Weights of a small transformer language model.
Size: width 384, vocabulary 4096.
Architecture: LayerNorm before each block, normalized queries and keys.
Training: a variant of Adam for these matrices, 358M tokens.
MLP neurons of a small language model. Each row is named by its layer, matrix (up: input weights; down: output weights) and neuron, and shows model dimensions 288-383. Each number is 128 + 24 x the weight over its row's rms, rounded and kept within 0 to 255.
After each neuron's rows, "fires before" lists the tokens most often just after its 100 highest values on Wikipedia text that the model never trained on; "fires on" lists the tokens most often at its 100 highest values on Wikipedia text that the model never trained on.

L8.up867 [ 95 178 152 105 132 157 205 157 127 117 136 141 118 141 107 149 135 119 133 116 115  86 124 129 121 125  72 122 146 141  90 129 139 105 161  95 148 141 125 160 153 112  98 106  91 172 145 122 137 120  88 116 121 112  92 161 147 155 108 136 122 129 117  20 147 135 133 140 165 116 101 173  88 152 144 152 148 132 164 134 127 154  83  73 111  98 141 152 111 142 112 111 119 135 155 127]
L8.down867 [119  81  93 130 157  99 126 175  90 171 119 142 131  96 120 137 142 144 114 119 155 121 124 106 158 111 118 110 122 142 130 130 145 111 124 140 159 101 195 132 115 100 103 106 144 136 143 117 122 142 144 109 157 136 111  95 144 147 128  87 134 107 107 186 135 162 112 114  90 130 145 107 151 114 125 116 134 142 120 129  90 140 127 111 134 169 124 102 112  69 117 141 133 137 109 127]
fires before: "| ", "s", "to ", "\"", "the ", "#"
fires on: "(", "1 ", ": ", " ", "es ", "s "

L12.up86 [114 103 115  89 158 146 147 162 151  76  98 109 106  86  90  96 123 125 160 101 125 111  92 102  99 128 135 113 148 157  47 156 114 155 138  98 114 150 170 145 132 139 118 108 110 151 122 131 163 137  93 105 115 105 117 144 122 125 124 107 127 141 118 102 120 172 160  97 152 174  97 115  93 166 121 130 127 155 146 149 104 137 115 163 117 117  76  90 122  77 114 118 164 135 135 107]
L12.down86 [156 130 123 156 102 102 129 120 133 130 125 132 117 111 130 131 145 151 129 105 137 125 147 139 117 118 123 105 146 128 133 109 151 120 132 104 129 139 113 117 143 110 115 129 142 112 132 131 119 148 164 139 129 117 138 130 136 127 114  91 131 114 147 141 125 123 114 124 114 117 119 148 127 130 150 114 123 128 133 124 118 129 102 129 135 146 127 143 132 133 107 134 113 125 129 125]
fires before: " "
fires on: "| ", "is "

L14.up1327 [135 129 146  96 162 137 129 211 126 132 104 140  97 145 121 119 113 130 142  92 147 161 168 145 126 137 106 168 104 114 101 163 147 123 130  62 147 149 153 151 125 153  85 114 108 146 140 106 144 157  71 131 136 124 124 145  95 142 144 112 151 133 162 140 145 130  79 119  96 104 108 114 128 165 118 144 103 130 133 184  99 142 128 137 113 127  97 153 118 130 106 101 164 122 120 116]
L14.down1327 [111 128 106 132 148 119 113 138 130 123 120 115 150 104 185  54 151 128 162 123 112 118 150 108 132 120 124  73 104 110 122  97 160 112 117 161 101 120 162 124 132  94  74 173 115 104 117 131  83 133 131 158 157 174 132 158 164  72 116 145 105 181 106 108  99 143 124 141 135 111 149 133 141 128 117 118 132 156 148 146 152 114 124 120 170 140 115 156  94  88 107 146 153  98 149 153]
fires before: "| ", "|", "= "
fires on: ") ", "1 ", "os", "2 "

L13.up1161 [141 169 126 119 146 117 159 127 129 113 116 127 112 119 166  99  74 137 143 130  99 179 135 103 106 133 146 155 162 139 125 158 134 133 127 156 130 128 115 124 116 106 137  82 136 158 161 165 136 125  91 122 130 139 133 199 111 126 112 146 140  93 162 152 104 139 122 133 145 126 148 114 123  91  79 158 101 157 131 144  82 128 141  93 127  91 134 146 111  97  72 119 125 163  70 123]
L13.down1161 [159 106 109 110  72 160 106 126 152 136 172 117  91 100 100 145 170 131  99 177 140 182 116 130 105 147 142 162  88 123 113 114 122 168 156 114  79 120 184 127 117 133 129 161 106 101 144 123 121 149 147 107 122 109  98 111 136 141 150 130 109 126 106 123 104 113 136 141 147 102  87 113 166 136 165 138 176 151 158 128 122 167 112 169 148 130 122 118 118 167 167 160 150 120 137  75]
fires before: "\n", "tw", ", ", "2"
fires on: "|", "of", "end", "on", ")", "^{"

L8.up1120 [104 157 120  96 120 118 119  98 130  87 164 158 101 127  80 171 131 145 145 132  97 158 146 114  90 139 111 148 151  91 123 158 101 114 158  98 129 108 105 136 113 144 137 113 123 107 146 148 118 126 128  65 109 126 101 133 151 109 140 105  96 115 147 124 128 100 153 118 134 136  87 120  98 143 152 147 109 139 108  93 121 113 134  82 159 142 105 145 102 124 103 142 169 172  99 165]
L8.down1120 [156 106 126 129 124 126 150 118 124 132 155 145 176 106 147 127 162 141 139 112 143 142 129 179 112 138  71 124 135 143 134 121 112 122 107 142 116 141 119 145 128 122  80 127 122  94  94  98 104 131 137  97 166 156  70 127 140 150 123 128 111 110 133 147 117 168 129 161  92 111  93  94 146 144 126 148 102  84 176 184 183 178 174 158 108 116 154 115 113 115 138  97 113 107  56 135]
fires before: "| ", "|"
fires on: "8 ", "9 ", "1 ", "6 ", "ris", "7 "

L13.up1421 [121 127 139  97 119  86 163  85 115 135 101 127  99 127 145 117 162 135 134 124 128 101 126  98 115  95 112 118 149 123 111 133 140 142 160 122 137  58  93 158 134 142 149 107  94 165 160 152 111 151 113 117 129 120  96 153 123 151  90 129 144 138  93 164 129 160 107  98 139 136  92  93 126 172 125 148 138 116 142 154 139 115 147 157 155  95  68 163 111 121 119 107 116 148 119 166]
L13.down1421 [136  87 135 125 150 153  91 136 129 180 151 142 163 144 154 139  77 148 100 122 118 145  69 118 140 160 142 149 136 132 125 130 107  86 158 140  79 153 112 130 108 124 123 136 135 114  71  88 175 127 131 155 106 161 125 130 150  90 129  93 148 133 129 131 143 129 170 160 115  97  94 123 140 115 140 108 108 114 113 162 136 130 102 145  71 158 140  88 128 142 145 133 148 132 136 125]
fires before: "201", "202", "Total "
fires on: "| ", "January ", ", ", "June ", "May ", "- "

L8.up752 [130 120 131 144 145 103 148  94 132 119 121 150 128 141 125 150 150  66 160 147 153 123 118 107 123 107 133 100 136  92 101 142 104 118 149 139 107 124 126 160 114 134  87 125 124  81 105  90 121 141  87 156 120 120 134 108 118 113 111 126 123 138 126 106 135 119  99 121 136 185 106 111  65 152 122 142 141 147 108 118 122 111  88  92 129 170 122 110 128 128 117 156 135 146 184 185]
L8.down752 [116 109 112 132 126  97 127 171 116 122  98 143 142 143 148  91 108 106  87 137  88 172 158 148 116 156 162 124 125 136 158 171 162 139 103 117 155 143 115 132 120 109 172 148 144 136 108 147 156 130 114 166 115  97 118 121 118 119 110 165 165 119 102 139  96 134 153 102 136 102 128 135  85 128 126 116 119 142 104 180  95 135 172 146 153 146 151 147 119 131  81 100 107  98 136 104]
fires before: "\n\n", "\n"
fires on: "=="

L12.up1209 [106 133 104 131 132 151 133 157  85 114 143 141 124 120 124 120 106  96 140 125  96 129 167 139 135 123 100  98 143 137 100 138  94 122 138 131  99 152  95 102 111 131 122 131 113  85 133 131 116 177  76  91 185 107 102 156 168 143 137 136 102 163 145 127 132 124 126 128 143 154 167 141 143 156 127 130 115 198 127 119 142 134 110  90 157 143  98 138 133 108 102 148 138 166 114  98]
L12.down1209 [148 141 112 120 129 107 146 131 102 142 125 107 114 126 180 163  99 134 125  98 142 128 126 118 131 151 128 146 114 126 106 132 163 128 121 180 142 143 114 120 106 123 116 145 127 145 170 187  96 140 125 129 145 114  88 102 170 171 124 112 149 114  93 159 173 154 122 112 128 139  96  95 142 108 108 128 116 149 120 130 125 141 126 136 146  69  97 108 119  99 162 142  99 128 138 146]
fires before: "- ", ", ", "ore", ". "
fires on: "\n", "s", "\n  ", "K", "| ", "es"

L8.up1410 [ 87 104 108 107 123 124 167 159 121 133 119 133  99  99  78 152 143 135 136 140 101 153 136 100 106 131 107  97 144 122 130 125 113 127 120 152 112 116 141 169 154 127 109 125  99 140 130 115 150 139 133  88 116 150  90 119 142 137 134 110 114 160 114 117  93 128 187 123 196 135  85 126 161 136 157 155 154 138 146 115 110 127 100 119 122 108  95 160 114 126 114 169 114 154 110 167]
L8.down1410 [152 127 150  93 127 135 118 108 129  91 184 116 157 179 162  89 134 129 126 156 150 151  99 114 137 107 134 137 156 113 151 189 143 174 196 137 154 121 140 127 105 100 155 101 125 143 126 127 124 182 156 105 125 136 117 110 173 185 168 120 132  73 121 138 151  87 123 145 103 150 119  96 124 122 112 120 107 133 135 158 132 153 122 121 169 122 167 116 102 140 155 105 131 154  93 130]
fires before: ". ", ", ", ".", "ing "
fires on: "al", "9", "8", "7", "1", "ers"

L12.up702 [ 93  89 132 135 160 104 139 123 148 126 144 140  89 135  94 152 130  99 140 110 163 129 117  94 156 135 125 153 133  96 119 192 159 167 129 136 119 142 145 159 151 118 131 150 139 132 136  91 135 150 145  79 147  93 112 122 127 141 155 112 148  98 115 110 112 153 154  82 122  93 151 132 178 109 140 164 126 135 134 119 166 127 129 104  85 164  69 124 131 107 106 170 137 110 106 153]
L12.down702 [151 110 131 131 120 144 131 137 184 152 138  92 115 122 113 100 147 147 138 117 136  95 108 175  73 112 152 166 148 114 129 150  92 135 133 103 102 167  95 170 131 128 152 118 138 125 115 144  91  85 149 126 174 124 156 149 149  89 118 154 131 118 150 137 150  92 111 156 145 107 117 104 112 107 109 117 159 162 133 123 112 160 121 102 135  57 159 164 108  71 130 137 144 148 138 141]
fires before: ", ", ". ", "."
fires on: "s", "ing", "es", "-"

L8.up1242 [ 54 113 118 118 142 136 174 143 120 120 166 139 143 155 133 145 104 125 160 114  99 132 118 166 111 147  64 105 137 142  67 125 128 125 144 107  94 152 116 181 116 133 116 125 128 110 140 102 138 131 115  91 134 128 110 142  89 107  76 126 139 153 107 134 112 116 115 123 182 171 107 108 120 129 126 146 111 140 146 138 146 111 122 142 136 157 114 132 118  99 136 125 130 148 143  87]
L8.down1242 [128 116  75 156 150 154 163 141  75 116 130 157 110 143 112 112 124 106 149 145 136 131 161 114 145 145 148 104 127 116 107 158 142  85 123 127  89 121 168 123  68 120 121 130 146 132 114 153 177 120 111  77  99 122 104 160 170  99 136 135 145 106 141 153 109 157 136 116 120 166 135 132  71 148 138 141 137 157 124 104 171 140  82 167 133 132 116 108 130 130 123 140 165 131 145 124]
fires before: "0 ", " ", "|", "0", "2", "."
fires on: "| ", "0 "

L8.up563 [158 106 166 120 145 123 158 134 119 107 117 121 127 110 134 102 137 133 124 144 110 136 159 147  92 107  73 102 131 139  97 131 138 161 103 133 169  89 132 115 181  86 120 126  95 165 144  87 143 141 119 101 118 100 107 114 126 114 124 120 136 132 150 127 163 128 128 134 116 113 144 143 149 148 129 151 109 102 139 177 112 144  96 114 130 174 139 123 126 127  86 146 118 136 138 155]
L8.down563 [ 91 125 101  96 122 122  64 159 139 190 162 153 112  82 137 117 113 150 153 159 117 153 174 146 143 146 128 148 151 109 125 109 135 130 140 141 151 127 151 102 132 134 145  92 161 109 140 116 121  97 162 119 127 138 145 105 155 118 101 138 114 123 130 135 165 156 149 103  98 135 135 115 134 133 136  98 142 142 114 119 105 168 136 117 173 141 127 168 139 131 135  87 106 139 161 161]
fires before: "| ", " "
fires on: "| ", " ", "from ", ": ", "a"

L8.up530 [154 109 127  70 107 128 117 141  99 117 114 162 113 160  95 147 109  70 121 125  76 168 120 135 169 152 101  93 142 132 112 161 107 121 134 138 111 108  86 171 178 115 149 127 118 120 148 117 145 136 134 124 125 143 132 135  98  95 121 132 162 114  93 119 127 135 138 133 142 172 114 107 124  99 126 159 153 129 161  86 136 122  99 166 123 155 136 161 109 131 148  99 165 150 158 161]
L8.down530 [119 123 139  98 158 102 119 135 102 138 130 111 178 128 152 133 146 136 152 112 154 136 171 120 142 142 155  84 146 136 146 142 123 124 129 132 101 148 154 129 122 111 108 101 140 121 134 120 127 152 112 105 161  82 134 130 138 122 131 112 118  99 139 167 148 142 138  66 120  87 106 143 111 162 135 123  99 114 122 130 107 136 116 125 157 104 169 136 134 119 119 128 128  77 109  98]
fires before: "in ", "and ", "of ", "by ", "on ", "at "
fires on: "s ", "es ", "\" ", "released ", "held ", "directed "

L12.up78 [132 146 105 115 176 107 133 152 119 133 120 148  77  97 145 144 126 141 132  68 149 100 160 130  95  93 112  99 130 162 125 147 128 121 137  77 126 122 110 115 135 158 144 133  81 141 169 131 113 119 109  99 137 107 136 124 157 152 115 120 120 131 139 129 133 155 117 146 119 153 123  94  84 139  88 137 123 102 136 145 176 141 124 115  91 117 169 107 112  96 118 132 108 153 155 187]
L12.down78 [146 135 133 157 126 177 118 112 153 156 163  85 123 154  80 117 112 121 169 133 125 118 142 124 167 185 115 115  93  92 154 128  85  94  98 110 142 170  83 118  99 106 119 157 138  87 155 155 140 112 166 163 148 113  81 161 113 114 146 153 155 135 106 110 160 124 154 106 118 178 121 143 125 132  98  92 132 137 101 121 104 135 134 167 127 162 147 165 123 143 123 120 121 119 163 122]
fires before: ".", "}", "1", "16", "20"
fires on: "D", "2", "1", "46", "N ", "39"

L13.up1150 [ 84  93 138 141 170  96 161 146 121 110  80 141 116 152 128 149 133 135 101 109 119 125 186 152 119 142 104 125 106 138 109 125 163 134 121 107 104 138 159 168 187 115 151 113  89 167 147 114  65 142 128 148 149  89 102 110 102 148  90 140 131 153 133 102 123 131 127 114 119 158 128 112 163 179 113 161 165  86 130 110 128  81 130 152 138 120  95 138 136  93 136 121 131 139 151 118]
L13.down1150 [140 114 147 142 151 120 141 114 116 124 113 122 100 156 183 101 134 121 122  90 117 131 112 114 121 137  96  87 153 134 133 159 134 121 111  90  83 105 108 149 170 131 128 130 133  99 110 186  97  84 161 161  92 123 132 123 109 151 113  89 144 182 131 140 109 125 104 135 106 119 139  94 112 166 126 128 152 113 147  85 123 138 132 154 105 142 100 123  74 105 157  90 152 145 125 157]
fires before: "9 ", "9", "0 ", "200", "8"
fires on: "201", "200", "–", "| ", "199", "198"

L14.up230 [145 150  96 152 105 119 155 160  89 104 140 142 154 144 111 140 144 105  59 121 133 158 126 156  68 118 120 123 159 144 120 127 170 106 136 109 146  81 118 137 155 169 124 159 100 114 117 114 126 171 115 114 148 122  98 115 166 142 107 174 101 107 132 141 122 113 139 152 120 141 128 145 159 133 128 150 134 118 185 133 124 121 145 127  81 112 132 147 113  79 114 134 166 132 178 105]
L14.down230 [142 169 124  99 106 148 105 130 143  98 117 127  97 121 140 122 116 153 155  94 110 138 163  88 165 107 127 141 159 110 111 148 109  82 143 115 131 154 148  86 107 121 115 125  92 171 147 145 132 137  96 128 145 163 129 109  87 137  98 153 132 126 119  66 108 160 148 119 124 147  92 178 124 118 154 103 114 163  68 166 110  85 130 166 152 124 147 178 118 157 145 105 127 144 126 125]
fires before: "| ", "|"
fires on: "9 ", "10 ", "22 ", "8 ", "35 ", "12 "

L13.up979 [104 165 130 137  89 129 123 155  84 108  94 124 122 144 121 108 117 113 120 143 143 114 117 136 128 129  94 146 127 103 105 169 127 123 112 128 158 104 122 113  84 148 145 143 124 110 130 146 144 154  72 133 113  98 111 171 136 136 125 134 128 118 133 130 151 184  96  74 134 132 127  83 149 124 130 157 138  73 100 166 161 136 119 127 118 115 113 135 140 165 123 112 142  86  88 136]
L13.down979 [ 84 114 130  96 176 116 128 130 118 137 122 126 170 130 130  79  68  98 138  96 115 147 121 107 155 109 120 116 117 133 156 144 121 102 144  86 150 193 149 113  64 125  90 124 152 119 132 136 124 160 104 101 123 112 124 111 138 154 165 168 129 153 112  84 114 131 152 153 161 124  97 174 132 124 141 166 126 179 129 117 138 162  78  97 149 131 146 154  97 121 125 178 142 157 119  73]
fires before: "4 ", "5", "e ", "3 ", "2 ", "0 "
fires on: "202", "201", "ph", "produc", "14"